From a checkpoint of a small transformer trained on Wikipedia.
Size: 13 layers, width 448, 7 heads of 64, MLP 1472 SwiGLU, vocabulary 5986.
Architecture: RMSNorm before each block, rotary positions, no biases in attention or MLP, untied embeddings.
Training: a variant of Muon for these matrices, 667M tokens.
MLP neurons of a small language model. Each row is named by its layer, matrix (gate and up: input weights) and neuron, and shows model dimensions 32-287. Each number is 128 + 24 x the weight over its row's rms, rounded and kept within 0 to 255. Numbers have three digits each. A neuron's up and down rows have the sign that makes its largest values positive.
After each neuron's rows, "fires on" lists the tokens most often at its 100 highest values on Wikipedia text that the model never trained on; "fires in" lists the words (lower case) most often at its 100 highest values on Wikipedia text that the model never trained on. A number after a token or word is its count.

L9.gate995:114116168123128150118109135168128112109183146138148116091103129130137131158093137168136098101120133187122140097106142138137162152099108135153160131109154144211089104126141144089103107154116145085120147128121087114114111157071118131113112106124156135165129144125151117113107100167177125145140113124086180113112123144122159135121190132151122092092121115147111084148080134108148091105144074065130151092135105089151109129131076091132171130134141137109116144151144122115147088118157150135137124120123121130121117114086123130090126087151116090125093117147118130140135114107137130162165127142108144141132116100107125132097091128122139084164162130170142139122168116140156163127127143105129131108150128114197137178145141155138140158133165168113142102088107126119112147050147127
L9.up995:138106105152098175126111119141121148141142153141118110106082151142105123120126127110156098093114140126150127094114152113112172082145108065145176136101116131154139139135159125146109138102133133144065143090113153108175094151096090106128079164117129102138113117106120109110075130109069114195131183132165152093128178102115160104090152146134131126123161140163147077132137115123125129116163114158139099111098108113143148117114148151120153157101143155161131159177113070159071093155106150136103137160119148152101144109095138091132158114113129157132149127127115114138130092178141120134137161116151111157149103128131115112132131081104152149146158118132116067139139098154153117104143089158148111111148150128157109135114116127081143145173112125166152139153115113130133123095124141
fires on: " of" 29, " for" 10, " at" 9, " with" 5, " joined" 5, " in" 4
fires in: "of" 29, "for" 10, "at" 9, "with" 5, "joined" 5

L9.gate1415:121104134137154152090146125134132117114080093123150144133134143156080129135103112126093131108142101123156136082120165156137094129146142083126126126106104125105120145099072137096158140141147105116124175140130088104080086134169108150162153116125097150139134162100123154079171160082075130151141107159152113142110133111137119093164092160117113143160115123142124131149091140134112143111081147156129079129158145134087160156092117145125121167112113128159097080124123122142075141132111145142154147073095105145167115121142149134160141108146154129156100097179136149126131085123123100132121122113088124156146147118141121151123114126153136120134146124104097138120076117143131121113087157096105088107147181142107120145136128111090169115115146122147106112184122143100101093145131141
L9.up1415:109116083136101141141140136084124132106115108161121095134146171153145175160125134132105101102138114120121110120154121114130124164099122106147118090092120111136121118150100161123160123131128171164143125139143110134133124141200087123119128143094147118112080134127114173115102137122130144134153115146102101149147155118116149150153151138140096146115133137102118156126134125149138103115143128125125093129120137151142141133100108124131145103106108111117156127072121139119154162081124108141163074088131125160151130129130092131177167149111148152132146108135133156148079096100132182131100178120151148119093149137155094104150156130133097141103137137162126109168138120134171131120102124151155104158115108094091160147142074136202086097079090147088121080141115134154100137148136121
fires on: " which" 48, " that" 24, " It" 4
fires in: "which" 49, "that" 24, "it" 5

L9.gate548:161126129104124162142098105105125138122120086129161123133152106123157095149123114146142101090170106158150168119117162113140096177138123105141178115149189147089127096112139077089149138098111109141137132138119098151087184106124115158142123115144093114145083120146131127118130136134136146119110174134120085124117122151093140151118137145113115152108123135114142099151143152122085143136118109127113141136066129110099137145146131098095127140082120155095153119117121150128110112123117134122140150125137174114149098110120149162102112102141155132193071134120100130097135140141149148128165122173111087119180077135143146149171102117160112046116106104087132098177117112125128103118107101092126102065114132133107145130153112130107130145080110111138145123099169124140159112157138123
L9.up548:145113139144135144108157124137087139134083072093134129103130125096154130113166118109129126119103162177112097128152152135114123159141093110147154173153124118136160174166102144106144144111154118142097084120096085120148158121089128186140118125117149101133092154152083171160110121145123097160090144132128136136126168101113158099057134145106137116125104156095141158176148122161138172133135115146129134143079153179130109152098122137127130127148118103104050163145086125123103106158134136147100122134112133133107105125111112104148137124102139118133106149134103082124121112089113106131134150157108112144135091120108146141132073112175170149161165089071122135127141086122079122149145099150108129152120145062124102159133172153146132156166094129128100131120117153170153097169127116
fires on: " to" 32, " in" 16, " of" 13, "am" 4
fires in: "to" 32, "in" 14, "of" 13

L6.gate328:118124142141103150120102101133144094113147148113109182154124149109111162174106125141140070158105158116075138159187120132138098128121089139145097134125157158178175139131142149117127125132120153076141130137125136126135098144138092106111120116128115158168107144203139133115145128104112157122127162119111136125133172110110144094116125117101122140128203142117093113103104109118111156111139129116098123170137141105114109162103138097129145098116134152134157116130136131138098091118102169093160140093126113130124130173125121124117114117128071159156115104135120116147141185147102116170109108135117128101117090088135139115144141152104122108128119092141122089086116106135160152115168119118159095099128105136113126155115130163125172123139124170137155157114153109162133116146145161
L6.up328:147116101114147161117071141106108156108103138132119092131126129110116121122114109131153128159103131121131097137090112117068142132093116144095119170123097139146102148135110136107103166147133147123145124122121147151137179142078135126135155154117121155135143094135141186167132105086129124161144148098167160121158162117124132120081138083134087112113123124139093183072111104145109166127092153120181119146121150124119143118126136096108147171152108144137142173127157144156050096144096112117151082172109134145131119124144156095147140124070096148154114100146124138140122135103103142095153134125111119142126104158136120069110140170133115087165092133100105103105122071129143128102151147138109154134166135100154173121152177125092102111108154154102132137101166113137119135132163144
fires on: " and" 38, " as" 16, " for" 11, " of" 7, " to" 6
fires in: "and" 38, "as" 16, "for" 12, "of" 7, "to" 6

L3.gate1325:144161096151141146141140122131138119159117156129136174079150121140123094163152174112077123150163100142164120098146088133143121182123097102137135125160133095127135158124119094102166129090111147117121144139139130130107143109124087135139093117154147125115115176115157126163109126144092139133072133114145147141150094172122114127104067114153100134145093165131106134159127126136093133163172120088133109137131133153134143109134145146111124135114092142128134136109108138113116180128124159150168148106112135104134163167158148133127114087090175140153121134102133143145125117135115096094184103148082095123142149202128122133149110156143159148135110106148114170094131138128098109114110124148154168115145126130135126118131126139148120128154118111140158159120112130095103160141134178
L3.up1325:164137101116152137165128145099154163129120143063157157141128110105137079150147097126121121119124136154137070171083097151135111141105130087143118155162115163111118114158157100130162114135152142133121090129145105152149117142136137106130138163133128126108129126150112135106119140117118132179156135097126107089087125149127100119127115120158125160183150112157143135115155093170146127163111104168102101128126134141146167147114089143072125086130153126142101130138100133128131139116074052170128104121141098121148095120132122160132132154080124170150107141145130090105099138127113142179116137125092119153200114089123136105120180131153134147113150078113107123108144120109179142147139101126150159127138087148105151134127131131149180132120064082161093130142130126104116099107160120
fires on: "In" 51, "in" 8, " October" 6, "er" 6, " April" 5
fires in: "in" 48, "october" 6, "incumbent" 6, "april" 5, "perfect" 5

L9.gate988:121177144153089143092143122126140155113128120121117117113092119126116107137101140142114110129104099149134150118155140164167122131115150146109173128122076121146137106112122141114134129126124078113112120094088132131128132149113082117171143141125131132121085180139151160151091132137139122135102117142119128130121094138104082063088146123124109099105161123143142113144129133147132115074109126135123102145101122122143118120182125100108157083119106137131110117110103107117136109148101094147130146140090153115132129137107105121066105147101111158162113163122130171107136131134112123165166146116136124192139075090069142147144124153124131114118100138173098136158149139120120111130126112139162125123135125111108123124175130145107087117127106129091165149103125123034091090088165162
L9.up988:131133118111134103152143172148110149130160174154111098113109141123092072156103138118114116127108123160108058117087128112110082105155161169118073161122097206113149165111134075134127107114180112123091157144099124144146132108169159170088133124116126135078089092107129100171113180134116128118136095130117078099117139105086131166100101154144152109175122131114158096143138125165115095130127137113157124105114100156134117107137116099105162164162118125076124154158131144110121148124175110147079107118088118154099097165093155150124098115126152122141110127128139116125133157136103103155122116146158103096114136112135149098151167117155141122134136124116125155149142131135154125129124117115127125070146139139122096132158080148115154121118112082129165145122158151104130130118114148
fires on: " in" 60, " by" 8, " on" 6, " with" 5, " rem" 4
fires in: "in" 58, "by" 8, "on" 6, "with" 5

L9.gate790:117118096146082101139141132107121109126136090091132142131143146139098154149080116177144126119159107139104137103137089134133115159166108071156154115175078125115149127125123116116124150125129114125109110135070133141134113123116126148121132097104096135141163122141091142154132146132096125122137142162129101098116199105164112091147128127133159130128151108122129091123157110118112123121141129118136140153156139151137183132115145146109059125143132122139091105153105129132159124184158143110114145185133115163143089109133132140158120142152120179113140136124147113125131091066121127150145105174093128172143136088148168085142176130138133098108132092141095092151071135120128124119128134176169111174105138152137111131140149164088129173120174120142104073143117123103142140083136095
L9.up790:112127152129168094106136117133131118132128111116100112127128144114131120130140139083120162119151112174121115120112118126149159167138148107140106163171118131125144155142118130124136156124123123136081115136135077120068120112131139150160136141145149127152119107095158144145112102122132139126122102111132098091149128121146166102175116122130083164111106124143136138125149100128136116139112124170143141129126121131152138199099106118168140122100113160137124131086158105161112139159120144162130132123124096114131119122127115174142150146119140169094106119173161100133094151165136179109131110131114168103121191143127132145120122141115150150194141126100160213121117089127139156127141112157135128128134107140124109147194115121153110162151119145158088178156098161126111143111129122
fires on: " to" 37, " they" 15, "n" 5, " who" 4, " not" 4
fires in: "to" 37, "they" 18, "who" 4, "not" 4

L3.gate808:097086154106180142162112132151157116128165130158105126136162119138120126146118085112128121139138119065134143161160096095130163133103122107156147150123124153106139154101124168172166099112129134132130100142138102136127135136166122108103101101189149098068147092161123076109122139157115116161089148116088125097135127153123164120112118084107107140135151150142146112113148106126112137089102100130143171106095163140101151109112127139127113116108149083084108101118145085151115127141097170117070129174126156081127112126160131136109066131120129141114165148145143180148136140136156192159171116135150158164117110125097147110152103132111133121155133158098124100127149116131155148166095129151143172128159155144120106151135119123143093130090125115156132088133112157148130072090146131
L3.up808:167109148132105135132133125115124145120099135161099131138108127082137122154084125150143140103115124096128115140110100103101103123116145100137169115081148165131087143142108099119118159119164143176082130162151107119193133117141134149118094135151125112144130130149178121159109130157121114127106125149136143128114078148085122150105165157136141151118130182120106100114142142136167163089111090107106143125165114151087122160140183159071139109148106121137143101113117112116133120147141145128153132097126162149121128109142154103128092082101108103192102122133114141111122160144116136091125120156161166131146163129092059089205146103134149100147132122134111145109118106125090117125122122118161097107167098133129141149127174106115138133159120152134158142158085102147144151091136085
fires on: " north" 13, " south" 13, "heast" 10, " east" 9, " west" 7, "west" 7
fires in: "west" 12, "north" 12, "east" 10, "southwest" 10, "south" 9, "southeast" 6

L4.gate925:124147171109169120101174112136082124128111107113122127111162153132152164161076169099141158114155143132142105141136140110105147129124111097126123127112095158137133145161132118087097122115145125071105109123089131148148119140129170150124130125104156119146107182076114163108154086137138125110119120144119126150138129099141167075123164131103110120101153138132149119148141096144104140138153149155152114117138130164135117105144120106119128091150106137138119145184155135145086138125159128111158105187141159114151131130127161150159153112095151118123128134130117088080137156146114082142112144171132125125102140077152149128121152114130118109120117162094165141075134106122122114113105150170123112136136122148164136142145119121120114107135072088152145095146085134118145130144135123
L4.up925:128100129137121107184114140112105145106115101116124123148130107095168158131137131130125125140133130138167144057129147111131113100151127166173150122123137152142089110130121129106117125140165121133127110125154084132119109158164142159143150140098163118109180133131137118177127162108095106071113145102113160109130109100135138100114136096168166093185144102115127134103153104105133110145081120118145109093128112118139118166151096150161104120157107129104146148110108111110097130109128143121151116098167149128108102138122139113133106135160141111154135093115123129114076116111142138130151152146144162128096144114086114142140142148136122137160144117149099081111086139137148105111138170153128134134100119188130126165086154103112145129123119163136137083110143100133149094119110124
fires on: " of" 16, " other" 15, "any" 7, " those" 6, "ive" 5, "mer" 4
fires in: "other" 18, "of" 16, "many" 7, "those" 6, "five" 4

L6.gate1337:132130163102121122149121175123145157116114138143125127110145126136149072123128148150090095131110107131122119127151136136098131152139108129141115151123131118154109069168117147132153073127145163111120123141098122125106147131163135118105158118146143097189117111135146112129166098110119074159130134137143095093142110114140095171085054155133077170087087110140135142104112149136123177141151100147157123143121108150111117121154118136137110133097100148142084145134134126130097147134135104120155096102145121174139145179134140118130106097106139140158136184164103119099131138109085150123117120141131126159101161159107125126120111168142135143116139136172117119117182111100077132134190132132149121150144126099130102093113124134101130117116110109136123103130108105119118142135146130
L6.up1337:162156114157132103150128133148132112128129109071107138135115100114150138139115148171161129140105110112091125112103156128126167130145129114100155120115146103093115138082111146119064168123138144097176109101131096152104113080140075103158160109100087160097138136110132145124131147132139121120104152143090127151074168131121136112153133116149134118102140154171121152098073159133151131173148132141177143116114141111167130150139137181084130107135137150081168125106166158145110099117129107150140094109134121145095130168121152126085107121046157162139162118157170113093170127118095123198134140127141159140149145128111125098122106114149149118135121126126118108141141140073160118083170131119133105123124115122119165162139145103096141140135155127156110081173123112129138102132162129
fires on: " that" 17, " This" 15, " an" 12, " one" 8, " a" 7
fires in: "this" 18, "that" 17, "one" 13, "a" 13, "an" 12, "as" 6

L9.gate777:129123159134145121114153112116150139117130120060147130135090060180104113117123127122112147136176076146130132132110104132116153104176128118122105113086079147135141136109146182096144152108178131157104131123108169126074105137136167168139095144097127134104147129156129164106120130144131126141098120136132125133143113133132092206119128167093137108115130134120118127145140155105151146157150150149091141108099153132147100158110146105183085134144165126135170076105107117099150107162111116106150137135161117176146178156132135126156096111149130122158181121155128142143119128138072145092118125157096143102115173111125159117145123157104146125150134125155112119120114110134125172179127138110142101126163105127105136135085118125145114150155114088141088147104089128066115137090088126
L9.up777:092153086117148109159125140110148145152104169114148124151120141126092149150098151141127126171130136099142084124106138106123107080113131119120120109169132135158090117131144173138140132112162132132062141173174135154113144099173125091137151112173098115144104092127086118102200114145134117116157087139102082117128164146152104135121154159148139131103159119135134117109120181124143124181083092123158117080146161136121158123099108109130130156090104124126138109126106097152125110121117092137125128096116103165124161116069089134129116166107155125086141148159148106114140120107106145162152134134101124112126118122071139122126176082138146140107140133111147140143130131097097139122149082119124155073169118143130108143121150166157169121119165122152077106147108093079121100173120110
fires on: " to" 24, " as" 17, " not" 6, " sc" 6
fires in: "to" 24, "as" 15, "not" 6, "t" 5, "and" 5, "so" 4

L6.gate936:141096156111151144105127127156109090155119170129111172097130115092118145122158143142094125133096076133098147127147141183109153132118126115137132131105138156132168124109156117098171117092091128158134105095163145105152162135095163139156171151164147122132115098122150113175146135139137140125137090132135147139125137138086141151141132128137090127127132131112165158129127125127140159094105171104122124138145123148146137155143152147098101172096151162141141111107118133150102149146090095101146107116107133102143126134097098142107137082138144130167108095135117109134126135099118117146150124167157107155122122142162142129159145134176105098110128126134126142141148118174150141100107105152094132127157134126181119128126117149124140155134140132157167116091133134158097096123172107
L6.up936:140135107094161126113115111117180131142158134139134148120133089159093115145110152114132181135109115172098162117129137152062131133092150154175115070098161143075128119105124164117113133089133113116146108132126164129161135150147137081157123199107133132136152128127114155142093163166123112195112067081127142142111116136090097151132125138124153132107108117136153128102137088117144138110155124125123113130154106164130125172153126065117174142130113119139078131108148161095106099132098123140104115112142142153121129111087138129122118075125089124173151143152152103098139148126109130160149111163098120147161103117110108161135158131102128128150108134148093163166129178118097117141093144080141120127148147140100107145116080152078140089093109153167127103131164158163109125144187129
fires on: " of" 51, " from" 9, " in" 8, " to" 7, " into" 7
fires in: "of" 51, "from" 9, "in" 8, "to" 7, "into" 7

L6.gate75:151092120119161112132139101135132104143168154139164116115109113093152111123136162128141161160112148118150139111110157119135096134141096135132137095151133132138107173133160118103162159124141102102115100099089148089082094103142132175145182090139161166099114138118121152122098124109128109118116089065139147156117085113136111127137073126110134088102128159118159125118128144088141133142156100146083111137100134167121128155091098135099138116099118132090180144135100128150105118157132112112141133124067127124116098144130137107143107135110159123156119133111118131090155076138071120123129166109127152092132104117148142095098127104140086092162155108117154154132152102160127202180086113153089124165109118100151127136107146158167143170127114102179171164152110160133111151093109140
L6.up75:129163137123105156149148168150170161129166122111137115149107095142134122160189144082143134098123110124131142145102140116123081175144149124110133138120145134100108106145131102099123049126140130114178119111132141106071123133113107106128124126101084112125125149153101143125147116178118099146099109112132101085117124183148115190143150113118167132153138141097109130198114129092152135106117136112126139099105138124135158150145147122093102167104110114118156145146137100113127114104129172151175111152154085115131110138118125117133113129161139126109149117130159119109178158108097151129153116130147104133132103096129115139112133106104126121090162122126156113162128192128105065130153176125110080112118133091129130145150101129141115117129126107152146129124145127089111127143140155
fires on: " after" 19, " of" 12, "After" 8, " at" 8, " After" 5
fires in: "after" 29, "of" 12, "at" 8, "following" 4

L3.gate381:074127110140122141098141126104133148147100139134130112114113119122131131152127085157143120125119133164135120152088101086139124160174168118088136138076103124112106144160101104133117114099128140119121132108123099119099121124142134151120105107076084126113180121130113143117131127100123114114099129123169150117138127119152131102171155175096121140149166109133123184120126115154097095128136125180103133158085137110101139102091160088091135160137083137130150163126121164141122103112146102116148157122160138172186128134110123152143140143119142161118068187127130103179132161153164192128133119134131113157139106104141155103106112098101137075144122126108110114132105153096108167150104149137127142132119156126114145167149145185160090117142146137136085134124127112111142136108095101
L3.up381:068129106130135153109174153113151143106113113140141114111134153102081122146123088155125141128113177140106099193122129110161132150163145170087155143093130173147106129165136163136098141137146127114116149144138085151080149110152160139166081093148098106116160096062114142089162153126126106114150153095140128136141144121148143102114154180143119161137182107136146184110140156143097143127135145139112116180081140104148145126069118084147135124105107155113130194153103119116120104127149107131112123137135133134130112110086120119131167132125132128134099128141152124164147144120155159144152112146118105142149112106140184083144133143100090096123159117154113133198109123150103140178145159121140156107125137085095145158102139146142125133091125157116114116095147097108143116122114075
fires on: " did" 24, " do" 20, " to" 14, " does" 7, "o" 6, " Do" 6
fires in: "did" 24, "to" 18, "do" 6, "doctor" 6, "does" 5, "will" 4

L9.gate617:121114116138097165121123137094116096134101059122124104126108156139078137123126106125101082133121087137109129150124128121117104150137124133132063123114077119105124099113069149074155086127144147118122122149073149117127128122110092094145101157111109125128137109133157107129136108131128125142101105105123126151120137115155102156169145112162117129109154128114102167147108136126144126129128123083143137130141094118110134140103129137096104096117158083147116128096182103125132112116123143111152148126080099104145151145100113183116157135119130127134157112153156113152144121141097153114119146117118159141095107091124117122120140132115182175101166171155138154108138156128132146081104137142156131138137164125099141137114089141122115128115138132143050119144131163157127091099123090
L9.up617:091141147113138171134110100117118114141093107146125100156125111083128152180131149140141103148139102100142152115108077106102138104140097150127161134128101106142122098100107120101121099172115115159142090120124139147121118162094110139107126148117150095128076154171135118176129148146091120133127140121119053157132166167163115129143126167117125171103140117162145127107124142115122125085118169128117135170116122104109153118161114110130139108100123109138082113093146144150121100054094106112078093119135143098147046116132128124136187152130101150130173140119127119156113124175130136144107085130139102154128152108106140103128118149104135120144067142139112107086111122164113095144123125102145132111134125134135155154170135086160108149111119116120092094064109150088155110161107127
fires on: " which" 19, " what" 13, " who" 9, " that" 7, "ing" 6, "t" 5
fires in: "which" 19, "what" 16, "who" 10, "that" 7, "t" 5, "it" 5

L6.gate672:118100138135115116136148107112108137126112131116092106155129123145111115135160140161135149146123085152129197092143173098116144142120144146130119117141150148113122119144126161098105132114146144139126097131100136136111122113108097094167139080163138082114118085114121114103122137094117089109106128142140143098114159140136106169131110070119139096167116149112106141091105132139178117142136136106121093134140133111134163112116131101149121077212164153099074118142097157119102137118132115146108103128141115098122078119175123129135125165130140105174128137156131119125116138128118138123155101160118158133154178138104124128122168122112095163140121129114162131139116104154101080091144104138117135114179182100101169155110151090113126136147172128098150108141109104119107130145161131
L6.up672:116077086146100121156124159119098140127111133099145101118110127113149143150137148147142107131097130143148115121135114123102118133143113115081163138104116143088129173145148143106115210080112124120120153113119143160148126140165128139147164151159092143120148125142086151159127156121121123077104156116125105140156100151113076207130111137141112149155116149120141150173128179180118166134103159089146155129136144111146150134121120131131160138098097110152121102127135112121145092109130117158086079133142122116115103123114126159162119189173152150162099141111164121147110136148135110151127115160140114117105133150059155138143132146154118092106099100095084122112153150137131131086111115095112105111143110119124142089122122085136165115144125097132151064104115135110119152092152110
fires on: " this" 33, " This" 21, "s" 5, " an" 4, "4" 4
fires in: "this" 56, "s" 5, "an" 4

L9.gate1099:127084136137135121062125062127168140088102115102128107099123137139131158127128157112071136129136085115100095137135188108131132107132078132118152123127115145111082125124142132119148131114155164169120131136092179116149117107124136094117153142117106107129125139146131167162159109099062121117103147085122120124150139124120141156183130133100125131105117106149149093103103108171110128115123107130140125133102147147100114113110151098098112155140108139164123164151102133123114127128164120139147140125109106141138125117134118143111173144140097184139075125135167090143099162156092156148113106131132157087118181105100148141129145155152103126137113118106059144134099108107145123145113087123121148141130157091148108111146145144152075143075120135141134131179121125131126147153163112
L9.up1099:118089146129142156114132159125099176155156128167113132129136147152144159193143130103117152067145127104148123093152143103119106134121102091113088124165125118146077125133074201129102140114135111095109096144105157131083139155140134123144149110107113106139144115081127147111159165105106094084134130131143142144158131103109119109125097080117108134137120091188144142133160101138175123113150125115123120129112164159102136121123139080118132133091117161085125110115140113184157130120142148147115103149163115164122148137174117108121159144162124168092145138158146126138141113133110168116139147169108134106088143097146092106078118184129092151144164158121094133151118110114130133142142154123160117112152177094079121102147149145136138124122088150133122130156146157079116101101159092
fires on: " which" 32, " tri" 19, " that" 17, " to" 9, " who" 6
fires in: "which" 33, "that" 17, "to" 8, "trial" 6, "who" 6

L4.gate251:122146118121124154128146120157108130141131134124115147176149127152131152149136164163142127113151120144111173128097171134107105081152146107112127117082141117094112154116093075139064142128154101141108102147144122122139099144199116103129106116103149102126127126102143117145158146089115101109168133131132140146154102094140175103160151119153145114147148126154133156165088129127113131088115121111138135082147114145157152115134146154160155125146114157131117163189168126099173167116123112148151120125138110138154116103086159127150131115109129118116121135129114101098104127104174137133111136124130099132105145142125102164117093152138151140134149136089112160153185132135137085138134171164150108109097109151136176180133098092143096121117109139124134114109149165090151161126118104
L4.up251:111105127152135089136133120096079117125103142118112095129127122161113110100110159125139133144132129116091192149147153092116169117103148134152112109141099114143088085123129117141085161152146162116149114135143087123149147103164132092121168113087176102115139123102131121172147108125122134110134142195102138182117132103134136137149160092135131115121125116104089162177089158150084074100116159149111126116138107086150078124120103124173192102149103165125099124174120119150138123130106120165150116162158097110121139081098135130160113152127125137108137154116093120138131128139119111125151107087162121129134095142142122141106112125136118185162164173168121149091137138138115148108131141148174104109129132133147140151140102099113118109164145087135135122079111127126096164157113129
fires on: " of" 22, " many" 15, " some" 11, "any" 7, "able" 6
fires in: "of" 22, "many" 22, "some" 15, "several" 7, "most" 7, "notable" 6

L6.gate248:096132143125094139139154134099083081165134115110165093175137119136160134101101159161153136063128141128105121120091155153149098149132087139130115089103136120096168080158136108147129096158140161154157132115170100141119157130132098125109129149116133135144082087128150153146127115136088106145136119148114121112123158104081123170125121126098133122122156125122137134124081115162101107114092154146173049137149160085118145182122129156151128105113089129152130100162128168121125163153163118091194110108162126114144134102097091122124129110151116139134133090150086150151171148151151096132139125122147163130065164145148122120089112132127109136121158140112144154127151134100103119128099126140119132100119132132097077088104102108143099121128141106144128159163109126140164118142119101
L6.up248:117115116158118120135136132117130123098113129110118119089153164154137070097138102147112172148137145121147122157118172153119138112152095143129129119123108138150175097172182089121115116136104135113145120122153132097133139116131171077136142087130139159120108130157151138137057094158101071156134157128135150131142106106094136134145099125096135144156095139103106141094122097151164163126099148161130150122116123108125117154128130110136116135159140139138152126131133138118147181118104130099153137087110123138137148106162123122143120133116146139110140144143104129092144137138145118188121142105122095096132155127117131118138164147143141133109132153140124052160132143115106160126138131108120104076106133135142131103098180115164125108094119101128107124106112137167151148145126100
fires on: " land" 21, " World" 19, " State" 11, " Land" 8, " City" 5, " family" 4
fires in: "land" 19, "world" 18, "state" 13, "city" 6, "landing" 4, "family" 4

L4.gate1396:137108102116117144098121124135090108139104121125095142127163147096130141082147119117141136087108173150177122169148161122138157120140131157169151164176131108108115122141080109115125147092142100131138059122140117156179167129125173135133131133145143126094157131080152149133146149109123095092108103139121141108114089160134152101104153150129126093109122145157117128123157095147147140137118105176158125103137147090150118131153147158170109085129145129140109101153129118112082188115108138142129140126138144131157142112120121099144127145142091112137147079128133162088148153118148170113124119143146149107142143097120122128123142173132149156089132139144100110097092115147093123092098122145091108099119126095126129142120118112055106168115115108176117108146124146117140161102153130
L4.up1396:102147137142118128145140117139117119089111115142145143156142087141119148173059127144087139099152169190169150134110149146099133110156094155088128146147101150144103108134133142134165131160131102116132107179130137178099097129110134116129167151150113141097146120108100123119143149174125109084162146095141123098118144124084151145149179121080102153185165152143116133112172147137140145101139123107153146128159148152128128153100147111164114078115172128152129107165134122104111142089156145158108126086155147142119166132137122120113148131140102126133144181142108092141100122132101123120130085074145120102144141119126116120161078171103101158168112153118101135127129114146146113125075117152129114151100112137137100145124171101113151111161126098152129123106144129138104151140119121
fires on: " of" 51, " both" 11, "any" 7, " These" 6, " Some" 4, " some" 4
fires in: "of" 51, "both" 15, "some" 11, "many" 7, "these" 7

L10.gate579:140120160175141123162165148163119079144111164084105134117140114113121101168143147141128127139121091151115120121121124085164125187098129149140134102137136124122073118107160173162120134148119132065118151134113099152096136116141119155102184099166111121134140134115127113141141115145094123140153138166146111137155131121139106115185120141111106117136091127133141080109100160124087084123136106121169116129095113112150081110122136095130171110117139114109103132127074148148118171137144134123138148155118129105124114193098164102172127145144136165103158142138164112168131150138156143164136131125124138105125126088130164133069103095104124158138116113124109106126119153126114136135063119126147154115096126128131154143138201103110109129121145128106111121107113115126137099085141148
L10.up579:124149168193141111108120100137126116101123128086112071114114106098125104154146136166089103118111131132115143147143133079138152165136188174100101100107153117141106125132129120134100092156126144117162124147121103129123120141109104118089125090088099113086158187129149106145128123148131141180168137170137134152109152167160118135149161151134076169129101082132144150125115136091091105097112125126149102102133131114134125106107140134134105143145140117093100143141134130117140160155153112124116120104139125165163138120111130160120096165176157129151166103125176140173166112107135080135127156117138130108123098124161157156107102126096102155132115147092152171155119109137103124146121124153134136110161165112192139105158156153103101115107123128138114115133131108104134086135143140
fires on: " to" 20, " did" 15, " would" 13, " could" 12, " can" 6, " does" 6
fires in: "to" 20, "did" 13, "would" 13, "could" 12, "can" 6, "will" 5

L10.gate1210:108138158135101163157119128173161122124160122161110180070152127120156151138150166115096095136131113113112114157094135106156153168113080101090147112157125142161099153152135092128112142128143096141114082156125124142147106141106139159107121131157125120065139114124109130119056153140113105107123169124116121145130105124094125133089111113102116092140144142098175158125136135130182132116118123123145137175086157105118124113109093157159133116115138072105144112115148104101163126139130118159167173184119161089175172162124126114123150132135146108142136108141119156118157157144106171102155112144107122144132146099182111116105133134118117169118136149129155127124077102086113121107115133133098162079164078121101129132118121100101151128159129134132131133137146168159137162149105098
L10.up1210:098146149129137133133157130151167134163111127109082146111102157134155132187186120184131155125143125134100136150118149097082151148096155114149176142118132176125135128121128132118094168091107154136097110151154128114137137087133130127147135148150126150128157138125109147134137118135151136115106117149139181120156127068096117134126191086148142126108152120140122085103161123116146168131145104159084111121150164170137115114083118124103114115115115092122114150122118121107093104172125135117175127139148113123151132118082128172121121130118123120135118131086150133158172154120106135130094133134111126138100105092127119124125151127148109162123137083119137157145080135126137130107157123119128127157109130160114098122098123121111154156115114124161178121160167148104069120118164135
fires on: " of" 26, " in" 24, " under" 6, " for" 4
fires in: "of" 26, "in" 24

L9.gate956:119107177135138157177149115110087150120120142122148119115167131135138108159123124140133140084141141143146096185116166154180166113152119109140119138161140072123099151163148097135125137115106142145153135177141105133158120087119163132168119140147185131153116123148174135117177135152070152093144121126128115138125123087080165137111146113133100123106106124073147117124153146128139143083131129098147137148155143137156121152118114132172141133174149112123166145128151153091097150113134069131163093129143148088120133076130120106093130149138137122142139121141120121106103112157117142164121139140122130112122124121152119149099123157171122133131144118118147141169123108098105103162087106152146147120093104120138146154129143173132178163141148155109191141117118160157086136150152090
L9.up956:152105123086165106151114119149109173128105102137150144156103087157127119146132113158175144118104158177111123148106146125150131159129116123115093141135105125098134142138135135145089151118098107127125099178141146148139159107094134156140123123124111112152130152100132110146142122140126145120184116096078126141113122113152135185122130131149122127128144150129099099127155149130155122128152122129146100135127126162137140149158106112142092157159154109136166117152123103120114147169141097101118127156145163141138114107142173125109127115149109153162117146113134143124099092116119132122164119135127142156156131092126141162132133121158118115158116147123136141125102146130141096102083118164110127118150136086101137170124174170142129143132119131146086131130127137142158139133092092
fires on: " at" 37, " in" 25, " to" 11, " from" 7, " of" 5, " attended" 4
fires in: "at" 38, "in" 25, "to" 11, "from" 7, "of" 5, "attended" 4